{
  "d_model": 256,
  "norm_eps": 1e-05,
  "qk_norm": false,
  "final_lr_fraction": 0.0,
  "steps": 6753
}
MLP neurons of a small language model. Each row is named by its layer, matrix (down: output weights) and neuron, and shows model dimensions 0-255. Each number is 128 + 32 x the weight over its row's rms, rounded and kept within 0 to 255. Numbers have three digits each. A neuron's up and down rows have the sign that makes its largest values positive.
After each neuron's rows, "raises" lists the tokens whose logits its output raises most directly, leaving later layers aside.

L2.down537:174121164172135125144122117104093111151129172168151058076208130126135171112159133127125139143077153116145126127073111146096088110134085148133144103123039107107146131114132031118105161182174169174157088098128114185135195161156114140180110131134149154148128121203140110100170118141122099118118168066142123113179118074122118097089144061127158145118119129176099064133104131113149128179151133121125111135174104104113133139152164136080129157060123140169063128140116131154142128121117191079086137143152114090115123144094148136135135072176120146065099125160127130205130138114097092130184144063144157178087135105110090082096123168156126084119088163096176115095086101187083141157116075125110059091160089116041101093129141159135141102122134150199112108122094131155092134145125175
raises: " she", "ive", " her", "”", "ft"

L7.down486:068079073075112173164108101082090098210083167145141096153120099086098128082145160133146082112135109090088118167113099164099157115122107124170117135124119157125110074119125087081145148092128100129121187131104170122116147164140136140102085082158211084142089115121124131048116111114115159110133087130139116124115093154180135132136121100156080172123121126141133133107156164144079112125158069194170124097152207142131139108146142105112128108143109125134097230097076132135044154136142058169189149115158105116129126145154131099087101154097084140086140147118125138148161117117098136101118085107130163074130220117172039140131074137108154098189115141094107142115134090170199073069141076093163123133114165119204170181134128154105131133134113133155083126131125110132109118133097126
raises: "ening", "ened", "ning", "y", "ness"

L9.down400:133140164173116178080118141172113089154119196119142144131169168116108078133149146130083093146128112107177135120140139086078087121159095084139139136095129151127132146138135050050169156147086146101143139159104156146136100181072067160133128110134134138116118118123113204132090042155182127127143216182099145197143110146149067134129166152120119089121154131144134134171135166122156119108134167099135121135140142119128107176093144208133122109133161144099105147133113123049091119110170220162125168105146115113126156092118123119148093128148188072116164138147140090137173128103208097114099168106151126167144102194124118148112144158164153163179176115113068149160165111148100137115101120109104090098146105071087148171149110114134083072143173104180139179166097095113194055093129140
raises: " Succeeded", " their", "ided", "iving", " them"

L6.down454:160105108148126075181171122066132161166173120104136117171132173077083136117181107064085172184134153206163091121148133145166163116139144119101113155136157163146177105111151167082131168118128106123130181134108170130141105133155122111141092100135195106111177153098226108194186157184133114127143093090188142164081174141141154104127109078105163147134094111117109140130162117191192136142142164104143146143110137166098132147125064154124128158160116139124161147191103040129132103113158123105165103097097142077105158118128081181098028096052143132122134131084150116084160166156135099128153079089094108126136156128164146129130167117177087135131121085069124101161138138172057151127140132091109121180125190112176141096130123110149133146135122168098160129119163145148130095086151094
raises: "ds", " also", "kers", "d", " refer"

L10.down223:136113130131092140123142119149110170126107202139117150147112140176103154094098150093155090124127144140071142158118124108180106161100109022099061072117157112129124140133143172105181114123115113116061114065142154109087163100158155114104096133148182146151143173146140090167154195140163148098085049076151186117124091150192097125085144123101163081098154165118119116145137112105117193063103157107124108160152150083177140116093110209127131189163108160194142143156134139186116106151154100092099098115098110138108128111118134135114159139146145084124084157087145153131174117131115158129093135113158158155126085123138135127123100188141136109114130077049139102124088099147153063212054137050154144140124058097126097112147178123142156109091165150176167187136150096102146142112156138
raises: "ive", "ory", "ance", "ives", "eb"

L9.down506:091132148147099075168093122113128139137137160158151119148128109105120157153116066148112149152178096113078111123152125134155139078085165176148072131131133190090123163124134138146153124142166129152116108154076103110140155163170189045117088133088164188100123158134103094153131165103138111065129116138176106158130142069138161156150112069114117080073081093127135146084148120151125066105104167159111185089121156162114132166168130128107138055136095082129131171213106128171137099092148101060109179147143085145106137151117142098094105164178090117098151109150150152187164111170061109158076219104123137150110210198129125188105132137128183132138122118151137141169131138138087164124153135103135108174178140111127107105161165092100141169079221166122122170139121153171125089119124120
raises: "era", "like", "style", "ural", "ouse"

L5.down180:079178100114144114096141145130202126107094137076159128109094156137147089112130131168132102143146154190122125120113137110094117069100083133145155119152120116136126141116120159093188145090059183134147180120088210203113165159144096181113107140168155118123148114190112104102118109107136133110072129105144144146145146101171126137090172129091181188124108139149175124144139074095093055074091161138156073088169134128053173106143158169157137157105148158147076146180121157098129156165136138143071096115088118124132173144053161136142165169129159129101144099145115156123133134137114137096101072131151105072157192135204203157107141138201127143163203120115157145116147105084145122095221158159138133131056138135127088121148197136085119141124151127097121170108125092141114116132149084
raises: "\n", " chronology", "\n\n", "  ", " Location"

L5.down26:217119152184128123121151129115107171115121129114141146127149165160157127140159109115094120113151128172127149145115132173143150170131165115197142052135137121134165149136164108121109140112082112106126109174114146098142205127144143110178123170083112169111103145135090165183143139092078143114098151140083198082129158104124139109172122091116077099190148123136115085149118126095105171158183137089130109123150084168118136167208099134135051167142168099102075105140152114145096111134113153127109096102086105083097155129085172179140179121119117125132119125172087130139059081101084129157152080162194187140138109052118159127165123158092106137101156149143137121081146109084127187130131154135084128174171126038113111148100154098150170143130163181079132128164091087141170059091059055
raises: "ators", "ation", "ating", "ative", "ations"

L7.down115:122092117084173117142140132156133101173099174193101123127159167098122140161181056155069143138185128129177122097157098124165173134182083112145134104157150068201168162181159098088112155112107121129105109143154030186122103149096167132124128129081050173111134093098135160171113148124096149113138153136068127087120153137108175055071116121169102143145216105174130135170144136087146118125140123068137187155104127147095081117107100060126177109116156177066138104154151130118094103169103103135172139097132106121191105141130107070161161102107156136119101116119147120107144115101114104097136156143146150077114164098134090153161057158171157163112119090158180177139113103121118148136178140127163201168119105166109108102114143125160106114080122102142150125112149132129198155191150116
raises: "eta", "sur", "eca", "wide", "sky"

L2.down250:155078122137152152106141097143150119132124224072169073150188106136106133144131169127093100061113110110067077091100128091151128157142116156132129101167134117106171155027146102166117159180067098089091118109168119149124150111150091124144135106111036126098120155110166126093142142153181204130140094112119112119116092143137106117145144108128098134095118129134106147155088175110168109134178135148135139131149174181190117123074132079114106143170102123177081118101160098129068113108137169151202091120072154107093125097092165116135142142145149083133177122122065129107132110148148126201126052116162183130133103125099123172100119125122171187173106123151147065115136099116133125088131126120131128119089155124143123116157122176148120140151167189230101130077176193099194116087125139
raises: "ly", " of", "itive", "s", "able"